Part of a small language model's weights: no biases in attention or MLP.
MLP neurons of a small language model. Each row is named by its layer, matrix (gate and up: input weights; down: output weights) and neuron, and shows model dimensions 0-191. Each number is 128 + 24 x the weight over its row's rms, rounded and kept within 0 to 255. Numbers have three digits each. A neuron's up and down rows have the sign that makes its largest values positive.
After each neuron's rows, "fires on" lists the tokens most often at its 100 highest values on Wikipedia text that the model never trained on.

L11.gate1077:130099059084086140115141156140138083093095125136129126095108128117143103122142100130141139133080109096109102131096096063142115109107095110136139145133120103118152113145148112132106128109072098113146114169144121150123157148113168150136155153101146124122127109165144137126131157101086158133150104087156083113148141144134133141169129110131093138139155148138103145162110108163113105128163154121148141153117156121106180179105116121133135149138162170142134107152148125096103136141075124132121137138148151130139174138125067132125139158172126140145093126141145131104161157154121107121
L11.up1077:135109173109135090154129112147066112164122122093124127139105085095099125124135130138139113166113109141151093151132149134104064123090155159138108140198098128108145097144126170103123125155098119154136147139134147126167128089125120129155106124149117120111119118140143134117152077129181108124147128157116113131130137045108117100114154155137130123098139164124128122102150073147143143144110104134141146115161138142138110128141142109121113060132136164119145149169093082101170119136107121153112121099109173159166107116089110151108144178141132135144112178103145106139132152099127126169
L11.down1077:134135184109155118129133104058127105092133139109145165115143089124173131159120157110113126120125083108150130126140120122111118162141095109125086168131103128097136117126123162160146131106123110116133133150119159131101146128116146179117110135105177101135096133160139123142139153133126140069124166103154139144184169092112186115129105111112093122167179141091135112130146117184128121132133149143126100099138055144151181085072103149113136126121157116093099156142143134164097134113132120054145133107111121135152137118094125114116124144118128150104127099172151158108147141155112150146
fires on: "20", "18", ":", "19", " n"

L11.gate1299:094106112110132099144183155164131126124106170117169157135086167119158096135123110112119131078094102149127143137108133096134122124160138112135150157093157121105148125177125118158131133133153147142142104095143087123168110126081169135137146144151125123133140137129095125090133089148128139113117135123153115131114137142143092159146140101132098108126154173143099134186108120128122110132157108174089136055151184128136127159148114126115145115129142093100122113112103135104106120131147124148127111130124120107174121125150097102110134096171137149130120114128142113134114135104130120089
L11.up1299:125127094123127136117127111136136120133096137132136139104134089136163087098095104084107157116096184146145116132164166085146170146087164133164105137163093141112097117118118099140174125154113127114142168150144151122139128138115145086151172133132113103101112162129090120125085153166171085120147127127119122147118112132103128140112109081116127130117076202179111119120105185135099134118103096114149147093136112167154088130072117113141162129117154180113130102126101104072142105112105123093128136080089127148134131117123067135169132112155153092144137122175147128116126119126094119115
L11.down1299:148130133127125162097154107114175112129098145097150163140096133088142134099112149138158139145121143100124072061168099155185131143151148144144096162115136078145076113147129150131171120115100163130124159117110102137150143143150158134168131146118084073076138102101128095079104173078108119108124132143089139103126169159082124134109131099098095147120093189100115125079102131108139144149122133150166106079118132085105091144093103118136128150180118159137101143147144167127085132124139161154152115140115066124120129133154105145188118090129105149144113119127131141114129105122093161127
fires on: ",", "0", " lost", " won", "ü"

L11.gate1974:189149166130166155157094112146147094148134146117122173123122132138128183132110086136104130105129089114169140142112081147170140108112115086163122148144138183134095149093068102100110096102154116162123114047146118124152111165105157146100146146122134156147161125166117157104131117141111104124117132141137125104138087098110073138122130129169108127088162141157148104103135154127161119125158123084110109121178128129139147136111095157159137133135177156141163124133136160153158118094142124157157103072091140098130092142157130122129165158144100112142110145131126092124134141132123148136
L11.up1974:169136079108105134118091123110101134148140131126083135119157152143104127109096167163130124163113127125123127115120121111107131120147102111134137104103113108077106139092093073127139146157132115123118152106171142108130129140125105119147119118129147131152126114122160114167111079149078127128091105155144136125120123147135127112096116104131118145123066130133120139155167117154125106160101154135157137106131139135137149151108102083125101160116108101136073121180113157110093126121119115094128149130161150135116136123149100064122067139142124163156119154154163143129129144125127122103
L11.down1974:129103149169099154128123158137136092123148165098148112102100140095086132149126130099121138107100134133133113125090134150125151162129113133155129140128180142097148099120086115134138142130070105139154142155105158136158113147124125101102124153130124095111082114130139107147147134159085141146145174138161124104127101127138155128146095130170156120145182122145111140168159129126160128151128178121131161112156186149156159111093127136143115138158150159153113139149122123178106156132139116095080107129112171101132124141121129101130064101111128152165095155167163138128113121077121123182
fires on: ":"

L11.gate1590:116178077121141119132171134123147134172129154134122135168111156118128127136152115134150142106104166130148124136087154129145139124183137123043146136146150105147170145132115082149130155134098162116099156152136128122139120096129156142166112115132145083105148153160162156158131140121129114127146158118102109126117129098121162158125101163120168168138137071133131088113129131117165111145138150121150115156139101140138157118117141107137141154110081142099132139159130126121128139133142173120103127105147128139151110130103125140119158122144110075120134119145108153158112112118088132163
L11.up1590:124106170121110128093136119101135136167104114129136137148151124104104156126146093160146147147137133139136108165108114101116140132084131167101133138157171133120124138141095157120112123137134165127111155137182163131175091110131079141103115168072095107107112115128119147111152122176122083128133096087115143159123082162142145153147119170160121138157120117148076130130129123101143147119119144106156120155102099158117166097068145097118105141117153123101147149139174071126124135151135100138144161126108131130126138137054144081140107123150168118137167119088158129109098118111101115126
L11.down1590:122151140144108119099124116165114152162092101152162130183122167149109136146131114129135164137134133092139124134118145147126170132164155159112142089155156119126087119102125130134081154123128151185128147090104079086155136117142134144123127199147106119061156127126147147098121069111130142110137126154093128166129084112142128151140078155136128143102137088134099157109181112102179156149103113122130125105129125101108154173122110107156120090144124164143095167135113142164128155141147133169119127168112124113136172102151127124160110141131186120114139153133130133108149092120064134147
fires on: " ", ".", "-l"

L11.gate174:097139090143097107107115140082084126116130147162176140164102122082127157094144147098107131113188158150134142121143123094129182172118147149090120107137127167135132117155102118105079111125139112098116106122133090146103118150119104135137135165137117115131065125127098133113149110113125153149170118142121130120109113112106155128114111123141131122123149120163141158091110084132165156119114143144072096151116142134149126128121131156196142122153139176131147117143131098154126142130133133092181115071145120151108096164124110163109115103129122127109128138128143164172103130079087134156
L11.up174:152155118133089161096147103130139115141087127152148126152164146128078143123115151136108120116129097113121146137117160113115131107164146141166155124122151154113137101127103108071152149153158128137128174160132113154137141105129111124122139178138109171128106158083098141120125123116093138106111115168150113146171132143133189108111164146126137117140125106148132122119163168148118126134112122113131141109152164104162152111093130101099133148115126111106133116144110122037148142151134135123119184140106138111122159154140094104150134128119113111172082145197133118130134137117144176107
L11.down174:144125138151107153136127117136172155163104139139103139108124138120084102094122148177172119096120128186159129105140126139104168168165139119122120144117110156121122166101116163106105136124152108140170155108106140154156140114146178136101119168107096130109142085136146106097136135148075143145163143131139136139152119142173125095144121120184121099134119168086107115137123132078122120130132140102145120135098154130093142172160124121109094171096140144129101115114132147099107137135125155146135120174105154148146160113120147090118097155136123139095134104130096162147141139125119123110
fires on: " they", " he", ",", " They", " who", " He"

L11.gate2052:121110108178133198103128155138105101109124115142121116133137091127136121102090164133154178117124133132154121138150163114121150130131137141128157134163130133107120158131108139138132083119144147053125145157151118126140137133155163132154153103122139116155133168096142154102126109093119161122130103174121140108123124151161136109184118106141138150113104128094123108127111105142127146090134115148132118131110098120104156161139130106161172125080140111143121146101159104143161132159138106120108140096074132184118123110111130122133180125145153129134095090140128174113108115161145114123
L11.up2052:141167106128135175148113102129119108134129176151142055130137126154164119116113109097128141088127094138151174119109103159114131148154151064095126140116105167148156139128081129159150104105131102124184116156151104118149083166145096158130124129130152092084120100176144133134107137145110096106156135134056143104107145135148139167160118129125115180146099143085156135146102140088121116144155175137136139133168171159138110144107097125115093141087136174142162084115165117155157132165107090118129137109127146111098115152137168133128163072129151128144158104167128154139121095155145161144
L11.down2052:108140119138133134102090103128147101100109123125132115146109111121144140135097148145133113111153153123105152133111131109103122135165156119117140126121079085159093102155080117174144131159127081143109192103095156125091148113113145126105055109080131123136093153104132153117099088119136118113125143111150142139128156125126147141125162108129098140150112148173125181129123127115119110124123120106146137164125128142156099099155137133091162103124078068123115131116174170105156176121105149096139148098143146142115098120147121128129128070128170125144170167130092143109130155125098170097
fires on: ",", " when", "\",", "\"", "\".", " while"

L11.gate2161:122107170097125133157092125169137148117177146130125154133107133118121113146144179122114179136143154143110118130138096145184137123099145135150150088132102139106151158121081105116116139148132121126134075151104151116120162116116138113122107152114132125153148116111152098157094111139137154104103130124094101095112129154115136123123132124143139175134092172108106114164145195121170181120096124108171106140163121169100145130148159145140099129110151146128141160131090138130126137139143110084155137130092109133088113140103135094109095138097170116113133103129146161129133149154132103149
L11.up2161:148083160152119091191126112146110118121131109137110111113139122103120108100143164130122127122127122141149122154086122195155112118132176148128128109167121066113113105096123145158112164130128157135140107161111147112111102098113126096112087123116129148151116137127112115185089133144114122125144152128098103100140147112133087121125106127154132145132092178142151088190102120200134118133129124142120137138143150167136092130108128131119132148106146082120109127131146128141139117097138131160127080131133135110153079116151119115156114122111133113104113112145147136098141091184117170152
L11.down2161:134113124120158081132074094133149155103105104070106157119156088094130078143110146176143112061121135139140111190134114166131071139108129137116144131168154084139129154121103150125122086145141159131125160139139165135137134151110147127096151137164131196168128170130108114157101123180090120115124135161105152080118118148117146104145128131138102132103128150074115126147126109102088165164142107146127129150139083136104140059126116164123097124132182104127087103146152099174103132158117120116141137131122144158122163087139149103119123127101119148130096145109130112077128125150148120115
fires on: "ic", "ac", "c", "uc", "ec"

L11.gate1682:110118074107131135117128157107122137085152127108114085112178121142141118106101163110164104111168110158091117145108127138132064131070116149126127115104105124145097146098113174131181106137119123127125129138164159175136147087098113102128095125136127154083138115165118094113101094164139162141106107134116152097135151115122193098094095134161150165149133126128140118122074133131146139132102127112148135109145101187117123119141111114121080116175136141105129161150106126112121128132132176116128102132131103142139141137106147062108128183111160139084162146143131128140133130131129170144
L11.up1682:186125166130141142139134178101123104131125164146112152100151102137131083125088122141104120150132132138162090162121083098148136097118143118143130090134115132118113182079095127156125160087104143101153109145076099129138117111085116112101167108108138158139171179106076102102131083121117145137131072117089146160063110137079138153136147117119119086138094129141130153134102160129158143115176132126117111100134143125106145126137107164114170107161118068116105107112157102093105138117134099139191123139149067154121148138143150130147134094137149121152173150087134160092104118159129137099
L11.down1682:160100119174131127121132132116122109121121125147084119115128118130126130112104139114134123126141141144125068151094104145139092131136099158126083092165163080124141151111100128113187134099128098084160159132091114133144138122105131124124173142141142169130145095134112126126147108175099143068137124161097139170124101157083143137138120131125119108087142169096152136137151152125170082171147123148146137147081137100104110119172117168119123101137164076123137119105154101114102138132120116106141134154121114167138106177086105131170140127124147135117115115119132166105131124125126133138
fires on: "c", "C", "ac", " C", " McC", " Sc"

L11.gate103:097138142115121138107124133114178117111148149117137155112155121086147153165118138056149145085146160145153106173153148112113135139104106128121118140123115167094118101119128147119130126130128180166124182147115152123145089112102115124140107147166161131162153151148100149108151143116119117139148123159129100147155146125067105168130147110132152145126133133138103070149081132102127132118163115098152141122131168158118110106125105127107109136109139137144168139121152131128128118117128091123148117166165135120133155123164081121077152123165143077133115170114184135118147109137094136171
L11.up103:138094121137131118110155107095169153138172116128094133132141122098163132125124139059096104151127107148150131161113095111128124152136210104133124109111119088144097158065133131127141117132139161128110172139143093149103140150119117106198150135132126123122147151133103146137127120115147131137085140107098132113134089160095095145128106121123193149121159085144119147137103177129170151133125163109134151131125149169100121104112133076097084102126153091085139131140094108091150147143102124131129152140128156145149138124131161119155142148111148110148117137106114125119144138085098124112
L11.down103:107156136153128133132127106135129133111127118123162109098154105096158119112103087104103130094157112143161148111166161133131135096098141135133076093092109125119131126103076103147110095131142099123136087111114117112127120152086115114113135168147140121128138107143182134160143182139085136145158148114105134149051121145153110125124085122148127121095113097135107159125139154119079080130134131139155095118139084066136169141090154105073125136108131122136122104114153117147099140133130115142150093087116100130150142134120136104124103139116115135120092176144107096137112166137153132065
fires on: " ", " ("

L11.gate19:132138107110133105128121111127142117084140167101099157087078116135130127095116150123117140100119083141098144125159132114148145138113117173110123119123132155170200124139113101122116099103110125107139175105135130125164149176087110121086091132102159108117156141110098144111133149117153159122119173114117163114143125134133127128101108130137146138122125112065122132115145125135149130153149132128121134130125148134127159118121155152174148086144139150154142154147077121123115089109120098113104105103105130108122108179123109103092157179123122127118122118151159136142122136134090116140
L11.up19:126123116110115125137153125086140080143070136136122144180119178154113128115125143135110126151094134165123131118147102131121112153102138126086129127119158124118152126104091066155120110092180150110137134142118108084139137133132112094122069182117083190123125115112133149122140128148118148106172193148144128114147133156125116139132152171132132098127152143105125104142166103120136104162120097104127145116089187178145127131158117115143123121154141177139152125118097085160112108109131113164148134185132129128117112140137148112161142163080106140124088145132088136108120163145126131106
L11.down19:096147193127168128104153114105125130138137100091178158099113111115114116132147117125105133168143068136148144130123110128126127166076115167110118124136141138163143107168121160085131105151103154101101104145148144117144096117118158143115151116134140166111169151161166115142115151107122103128120105143124145116123127152098094124114129144113104121111131155108171163105117135128145219176119111183164148092122137106108120168141100113141137108112164093117141118134138133121117131151112162130146103154144117107109139156123154093087130157106117162167136132119105154181150173119095085092
fires on: "'s", "al", " her", " his", " their", "’s"

L11.gate919:121136120124143145183149135150120139128115109077152103165137126155104128123133107122118143139120123117139066108151117119174115104105134148099126143161134111088143109109108127137139113091134131106119143104194152139102123111155138130136115136101063109101149138128108151149162117098093140104168107153105093100134130154171123101108174117091146159162096134129105123141126125107172092127150146128107166098106114164159134138111116097156134182164133128097107116153114109096080139099164104113148111116140101135112119122142139158148159119168131128113113104119108098133120166134100121078
L11.up919:131125132114152118136129147095144145127123115132179088128130183144123187134180121125181110116141170125136126138119112134171166132129090109136108092131091130063131146114111138137113144145093141132177141127058137108111105107147132148118119144130102146145137117090090110111154158152142166137155106173131126127151157107112106113150122110111173106147124162141123149130128106127135066127154129181109124158100105138116156124158090103168124159128159127109160113145048144124092163144148132102126112129139087163104153130134095114147135129142141145108119122126109097103146168119205138147
L11.down919:092151140079158081142156149116128142104119123100122087112129123107132088141134117120132135123093167147123121147091119158147153128115083151092096125081145128067135116110112135113151105171090125117144123116151121086140183151101143146083113106139115169093114158102121146125123139119128153142114129180154161085139113140103151099157128108165148140133114128130131081127161131122130106122159152164102084136151138112109149139137151147178151129107114100090122100138110133169091143151100162155136142149123128177073112089143104145118120160100161124139107129147152128142156113145185128110
fires on: "s", " –", " |", "'", "\"", " \""

L11.gate2494:143097143084160129167125143154125143095103119188117119113168123104131105137100157090128101101116140107164168170134120109119111104130110124067117105078161098158144125106106108127161142145083096147123119127136148111102113132119159138125120129152081128134138170159132156142140131113132137122124116148122183148115170115100098104121137082141134102132094115132085117127128121127115152145102136124153159105133123100124161123121124133131093114138115121139103116147143106104114113148100130104129125096099108110116170112140101150148148086152119108102110114128146125163090107109115091141
L11.up2494:141120113133122152142124161130149172160126148143128148163140106090107158110141120175115100059105143156169151112121124093107131139092150137138121134141151137129161089099119134115114104082119098101130133110096148077115096143090123123126127107104129111169131131114132112132142126142106156121127149140134199173071111104113152126084125103143144174112175129131153076126091129133147129127118094176136152109145118119143191113148158131155138145152155108099145139149134155171171165164149101132100131138132130142087129166106109109162163114154137116156117134109067100150112138135122170141
L11.down2494:086116114137141119099117104133159138161123132147112185101139092140138111092103156152141114125142083084132138116139121144148160149112157115127123091139145154153138106116140139121127096130129112100102144144112121101156131110123140147109117152166096118137141117109128145172155124102098121134108131124134158109150140153095082104060135146155118146124108105080148138108069126123188122105123117146100129091129137121132152126166119158133150130144142096143149119141165108146097100131128142118121160116123141154084112142165144134145080148101116140124160090155185145150130153112143158145
fires on: "0", "-", "/", "–"

L11.gate1074:126134113144102143068102121132160126125086160089095137138106104111119152121112099156136136173156088100161159155056117092121125113142106183106122152097140139133091160133123126139118084104124122100091119105109137124102135095112117128116161116118130114136133173118111128100175121122102184116102136063112112155110126143122146123081150100115116086123118151151118176131146130096147143143123102146134197160057093162144114094140138128171088141113096150131106135166128128130099111125125143155164107119122181156122137128105164106134103144131178087141103138128122146137134152143140139067
L11.up1074:144131097115149104153119216079142124138128154098153076138166148143112103134125091105130118142141131184126173125135124138129121148129103165113136159146132103156142164135104143130144143118128163149158134107099177152133154106149143147096119080086105107124117179149140139185123116099100158142136112124133120153122120120141135141143133094132119146120146153136111103103163122147139118129146110141148198156147114144123106139130121153155127160101137098121098081133099090127187119144117126142101124144119101112121159108117119106131107164159135099102082106134099110122103123154174155138
L11.down1074:157137170127117087189127144146129142175164138105118118119145147122127121149119099145094126092122127192096142141107122124167109136143142128159181088127133126152126156145117186094128113113158157140166113114108105156117129099129089128101160105133102096141155119173138122135125188147116136168136119168181159181110155125139121098124121081151141108152125127110138127133149132122153108152143124112163137134116119161104119152174078086126073123124127127097139146125154131114140178112109104121190073126137148154150142127168128133137197141115152149137079133141113096062081120104129155094
fires on: " |", ":", ";"

L11.gate997:102152137169135120160110121140173181142111139125172110140103123158085163143152123144118160156190120126134132096116115118126143169140117087114160086099146111127114146097169137123101164089122145109126138086139102139105126118156155140161138109105122124112112108144185097118123138211156118127133131128136115113127130113138124106122135131133071097138133089125113159111115155140140180130170126170172133050130134154157090142142121141141126129130130094069116108132103142128146115154100184113132119169121100122164127107111129148086110141127152109118104178089157121177127124132122122150
L11.up997:119152193161115095129114117147115135114115130146132136117161127154132097133124105142129142148134137135132123149141115149142115158147136130147171154098139093128160119131147172146185107173137091157140123088148189093125146138129135166164132148116149127132165110106157164066124108142117167104150119108158136123119094135127133115155151096119103144097115111099132096133096125099147155137123128064149110162163096126150128142103118134129140087107120083100130131121139114112145112132100132109118140131146151144168139203170165142171054135160158142102165137161143085148159132156112137130
L11.down997:130121111110119160127140113115039139129104143105096170079123139121131118108113117110092152103132130139123163130142121124116094105142122158135105171131121126119128129117164120170132086161112121145112126143105131134149104187145112124147107132099145116135100105139120127126130148157079103091122156112129139126157140131147124158116124132122131115118141099108155126139107090084105140140141076123185172102156129131117128130136165150091102122160106165086139129138145110123131108141145125117078117108133133116075143094128122145151127124150132129113149156106142173113123132144131162127
fires on: " to", " than", " around", " least", " up", " about"

L11.gate145:160111137130139099093120074118150091096124133063193143128167111116081165100156143118109154130096135145107145145108075147096109135153160103141110127149140078120166090122115108128100129108142132117143170139119127134114130137111150141119097168170147149174187159123130141143134126132132153113101116134095125122166131118144149146117107124123127137127134137101154119170094155107106136144135125104130113131116101102125135131129154117110139133095165120097147152172136133135135172146173128162149103127093106141144169135149115166161148132118120126163157131166137168092112111106163140113
L11.up145:104126123106132124118120149148125153102142119109114112158128125123151129147145164140112111112092138089154098092121117156098114134144087110163097175107139130140158120108132109116122160143112121108206095162109139172122125133141167141099145138139118153096119122124126149117126088146146104117094134112126128125158123123085135121159107122119117158106125121113164159139125164115087143159126159127122114150137105139088127100134167075109133112096115124112139157145122119073163095151140126134186142156066108109168133132098137121128151119128123142153130115148161103091066128084184124166
L11.down145:132120159138156105135119124156096106123125136145127107143097097148139123115136168141155124123138128137123141107113118148077145152134129096159146127137137131107120133118109149115110109133092128118135130156116085140100094115145144124110119112120073164113141153127119180152111150096123147134116139121172129146117131099149153118086161131152128162115145148127144140156132142126122155162090093086118108138106206132100139149141166144099150078147150138116097148167106130081146163079128159112116102122106139157125120147148088120125089120139137134120127133125121109155109115119183155124
fires on: " or", ".", " Or", " with", "or", " and"

L11.gate328:113147082127150121123125116160139111123092134100111120157104141121147180136130133121129161052126157122112114140138139141135179147096116144129135090151132123153164145161089052136141155136102155138142159152110139136145125128114155122112133159137103151096115110129137126157153129117089129129112143121112115132133129120103092162098129100142131124118114109135135120121171123099121154153114121085159126092121136136096142140128109105107141106154096117098151124148120134144120087168123109148161078091132080126123094169116135149156154081129109124135123111183126092141176126121131100126
L11.up328:130122093155156136112128162132158082155101108119118126098111138113164156119080142106134117104119093125104140160136106159122130127131156143145132123129151157152122161106140117141133132141106110102090093099107144177165111133114107138142134172156175151133190131142147108093150112138142090124150106110060106158119131103120116138139089128106164146157152145134120164117120122167107152155106163102158173133122100133111141076124166125133096128127140149140120135150117126130136133157139101086150088124148096205127165145106109142108120125134115093139118157159163094121124154153083138068
L11.down328:148126150103154143164122141173146136104111159088135139115120109133141147149117112130130164078135129122170118111135148097102160144151141125116139128169097073152102141135081110127105147162135139135119149132082121160127110131165128095108142097146139147099080104124147120108126144140122159129102158173101119104159157138130130139138105139144128133143121140084153150092151111107116153163143115148097147089116163129094155164127113132105150117172122141088127103169163115158151118148138134127142115129114130113119110183136136150109101111124125119101118083155111121152153138095155132125
fires on: ".", ")", " ", " he", " and", ";"

L11.gate1154:189123135124146167154100086130165113151123118114117193130138141126159130086180124128089094122104100158152154142087143067125104139153151113101103114144132108139161145096097154109074102146126113137150174138132102144133139106112127092124072136154111123102122123097158128102127167145116112153132113107131122118141122122125114132118152129135122110160169155157168113145122185151124131163144126112114087179122139139125124145067151134127102161134166148125142092130140157119135117164126127074122103162181116113150155127130130150125098131151162153103134113123159148103104103114127150142
L11.up1154:179143154118212149085127073138116166133139148179129135124153109125145084114093161123142140117082096105150133131100156110159125107141083144143142139137082148098136134101159092154114121160159126166084160124127122092125120090119090097161140161128145123130109107041134149138143173121124142145131113160123105108120109112148120135161112119098107143118128176125098139111164096128116119126134098154107131145112156127082152088108149154161123136141104124107083153165146105167120116092163134108110117166141158144097113111121139143108113115172143087144118119128104170141079162150138143137
L11.down1154:104127124147073124111126171112144111130093102131125153113130158129125117131118119117108106111188119126074129141150111164121134156104160111132107106104089110165099124151136126150103170171110094135121153158178131103143124130102143147141106126110096178155111164108150139115103117095165118092161178077137113178079130129081125120084107190139137100117097097104143150112136113094146106122144144149127140119113136120169139144120164139122096106103123120115143147110139093145101112135086125126152130095147116190175132125160129121112117134163125111162115154110095160109171149126136150109
fires on: " ", " (", " second", " an", " the"

L11.gate2086:112118140128110148124139143104157080124133120109103135148169132096177121113137123110094125182141119114073087125154115104127149124147111157126095138124125124123180136124167121152145162135144123135099157110141124145123150130116097119106198163141163091135154145116151154150114119130142172138116138134133162094149141117151102099137164085141146135123117143136123132132152073126157127101107143087142131108108101110123149170159174085121128084106150179101148174099136148098101147125125117108135124137132166061114077173120126145115136070154105146139113155137197128152141143101140104137
L11.up2086:110096142136146117177126137138122115089135108127126106132164152151119118103143110140135170099125118161143147096130104123131127133117150129113133115114141098148179112108149147162168127112116137155129179095145087157136162102159094071103115140128137149123148101087180103117148147137090108096142167110097109110098141126156126149170108119136147119127136136122173113139134116152144120131126107163173144112125141153130108166133092138129135086119172120157146129144119136184133114121172086048150147131120138127143149125116133118125142120163127116106160140128149152125093131123131118100
L11.down2086:116162125126150129093137105144200113114123158118086103087160146128144163130111136127166108145124135120122100177169103139116128089162142161091130139113135112151121102081138143166108178103115105117115100146114087156091163133151137137106182109137136102094141128130127173139134158147106092112122156121118136093125128164130143108113138178133092161103135123091130132108155146116138103138183091113109092129091175097126092146132127161083082114147145087156097118099140142151098145149124107186175173102169135152135107107129183128140121136115103109104128147151099081132133113171099146081
fires on: " for", " ", "v", "ag"

L11.gate1422:137099162141126124146112137161176114123149104157135126123100148124143178114135112128164149120124171124085127074104116091127172159125117134148123123120124106126129128110170102121105139107099142123162201130127110106125125135132100189153120134082110141128144123161177114157118081090123136143102129144141146105132150107126154123133115108106137135167141169148169153117123127115125077114098139139133175094091095141142133114134165133103138160101144150148141105103141102134110151183102122171118116125163137127135100106114116158110128121116117125146159140157144128117175087130115135123
L11.up1422:092125129137132130119136112120164146142164115111171116143162133123122163113122092145112116161159122150083137106133099109102128095137133107119110114113116085156118114097112148154151126137105135132155123101128152101159119154151124104123151128163140108121148125125130110106091109103098159140152121100144124133114101111128106162148135145122090145162072181123167119130152111095065154128118133152149135110103084084158180125121145089121130123149128137133156136122132143130144131114129154112095151108112121112141132147108141137088161116131148132125178105125105176152162118160123157125
L11.down1422:084111108140106117151126093103147169121141160196140136113153153190083101109131119158129068126140141128117129116179118125142153135091115137116144138120162118138090100125078156110060120079097107090109169137114116113121131124130136128131153136138099128074110142125134117168137078117139115124118141162140133132132158115162133091109114135118130104191124120159156107125136134176139103068186170132142117139139152152091123087154129134115166106095159137140116147102144170164112147154108109131115155137163122125121115151125072088125111091098136128134118106097124125136084180104151121130
fires on: ",", "),"

L11.gate2231:102133136146090129111157111113119136152108134136100088118122109088090134098079110135119096128114102169089079133128118146149158146182088121145142169138121090127121177127138136135120137119110067110095135128088103062083110112116134139125110159140147103162121158105105113142127111158164101142162122158079155104122101103137123127093152085137148119123088136119131132095096139144126140147166082154118096135104134124151155117144150100106156120125070108111146113137113166103120104145174127071155169111139122142134088093151097137160130156141142091112138125152107151126138083170108135172
L11.up2231:121144156124127109112137118130167167134156151147093124154145144152095116077133141116150172100147124151157151128096145120149094161157098137144119121142105128161144132087116133170134153095125106107126131108148128126094142189172110119126142178116095122122141180125134144127129133172126133089148152100127136109135186121120123153113055134113115142098156141096138135143101109130103098083102089158142125103149100111154133146111125162158113162144127121103140079133121133131173129127156121177177146132154110147091114141099112123093112125104145132147126160149132088118134082149124131142
L11.down2231:114119083130102131089127126144098112159126140082113148108138142111069159094106102144060122129123112096148111134115150161107121117175128113154070141137119108097110195073117146102097089129132111124143156151109128080074174139128153141137132161138159147104162099118148125122098104143129131159132115167113153162100078103114092118129143121137122116145102133174122151104127111138181111096097124132157134113155152138074170110113122132086147130096119162088167170147130108137142118164100152084083140132150151118120131106141143117174088132133155084121135110116141163161136152156099137123
fires on: " at", "-", " At"

L11.gate358:148145125140159124124136158126101104118171108151108148115110133111108126125110113112160169075096134170096106094143140129135099122145160104119078162145132147112095133125115121138118114141139145147102107108066107088137156120135110154105135155113123155081098128171158167154146090136101170071117139118135142115173144113162118113173163140148135135144145138171130137121106129118113115090127127106156125164130144106154115096097097141078149119101112181134162092166106150146144128154124123113159124150134141115153097102109147183128131177136146180096104073137133141128133115115142121111
L11.up358:142125115121160147098133113107153156144126123123106130102086119115096144116135116118174115143137131164117096123114129140108165181133064136102118120116134086129096154111117131123149126104139140150105115172134102130117122105159170073130175152110086133119125174183127144120127104110101142125139122154133079146161078130130130152126113144128100132145133133124153125106137126132107140107129138101131117120106123107111126099135171120107111125169147144134108103128096121128143192094142088105153103122057078121149160124095139108131157085180142129152158047149147129120132090143103142132
L11.down358:133126123151096206137113132075186138107124109090101135112097126131132155143124131124161146118141117152092091140170126110101098113091128139128103133135153174103126170123169141111102126091104068128106140128149144124138154110169154124123136138095128150105147116172192115145114165108145128134158108124129140133121116131171064139149129135132119119123141142117140126134126115138119096148132149109109124128096084151104139123083123119173163141154121104111145140115121121132147159108131116119085150174141170160126122097159088106122122169116123163176135158098175154144145114122105168160
fires on: "'s", " his", " He", " her", " he"

L11.gate1067:112127149134116126152145119148158119136158124149163129111174085116099142126143130144156124158123149141101117108110088124143146114115163149094140136134119118113130143133123111114137120152138124115128129085149178111106137164139156101181115172143143154079181117131103155138133127112101089119150134166109092099110150102085092181126188138178159120095143108161122130167145142134165123093122113107147105137096134116167164141119106122163123127145132158145154147122129159117126098129090156144128130108138120077137129137097120120135192133067134132200099123130139121104112124168146166120
L11.up1067:121170120127160113153127109120113117126141118155132122086134144129116152149113070127081118109131152147116136149090079127148126108105114095097121167148155123185106132134072088088110149160093129143132126098108138171140133146159162142129130110145067122164149175169139138132128140143142164146130135071121165170141099132110142125102114115169130129157127172131141105116146119104133104136112131116069128111128100140089156168157138105119135135165133133167136131143118122186140115163139156116138119140106132123149123127109110113127109147137122111126119144110095168100104155112138158108
L11.down1067:082163129128095119178123120174130102121112137121116073089123126122102136141095149102139123169106127102154179122139148150113141145068120102145140137160132127074085092125162142120137123120130103156077107122109127159104105103095126161117152133152101160129101134142100119113123087101127167117113097128145157142133138139165123154143154127101158136108135146156099158127159137115085095118177129099146126151153185142173155193157198142125150144138107102089142150150106127151099138132161084124130151133142135112121110084162125139123114153132099122113148130086119134144117088174103105191
fires on: ":", "el", "ur", " T", " f", "ad"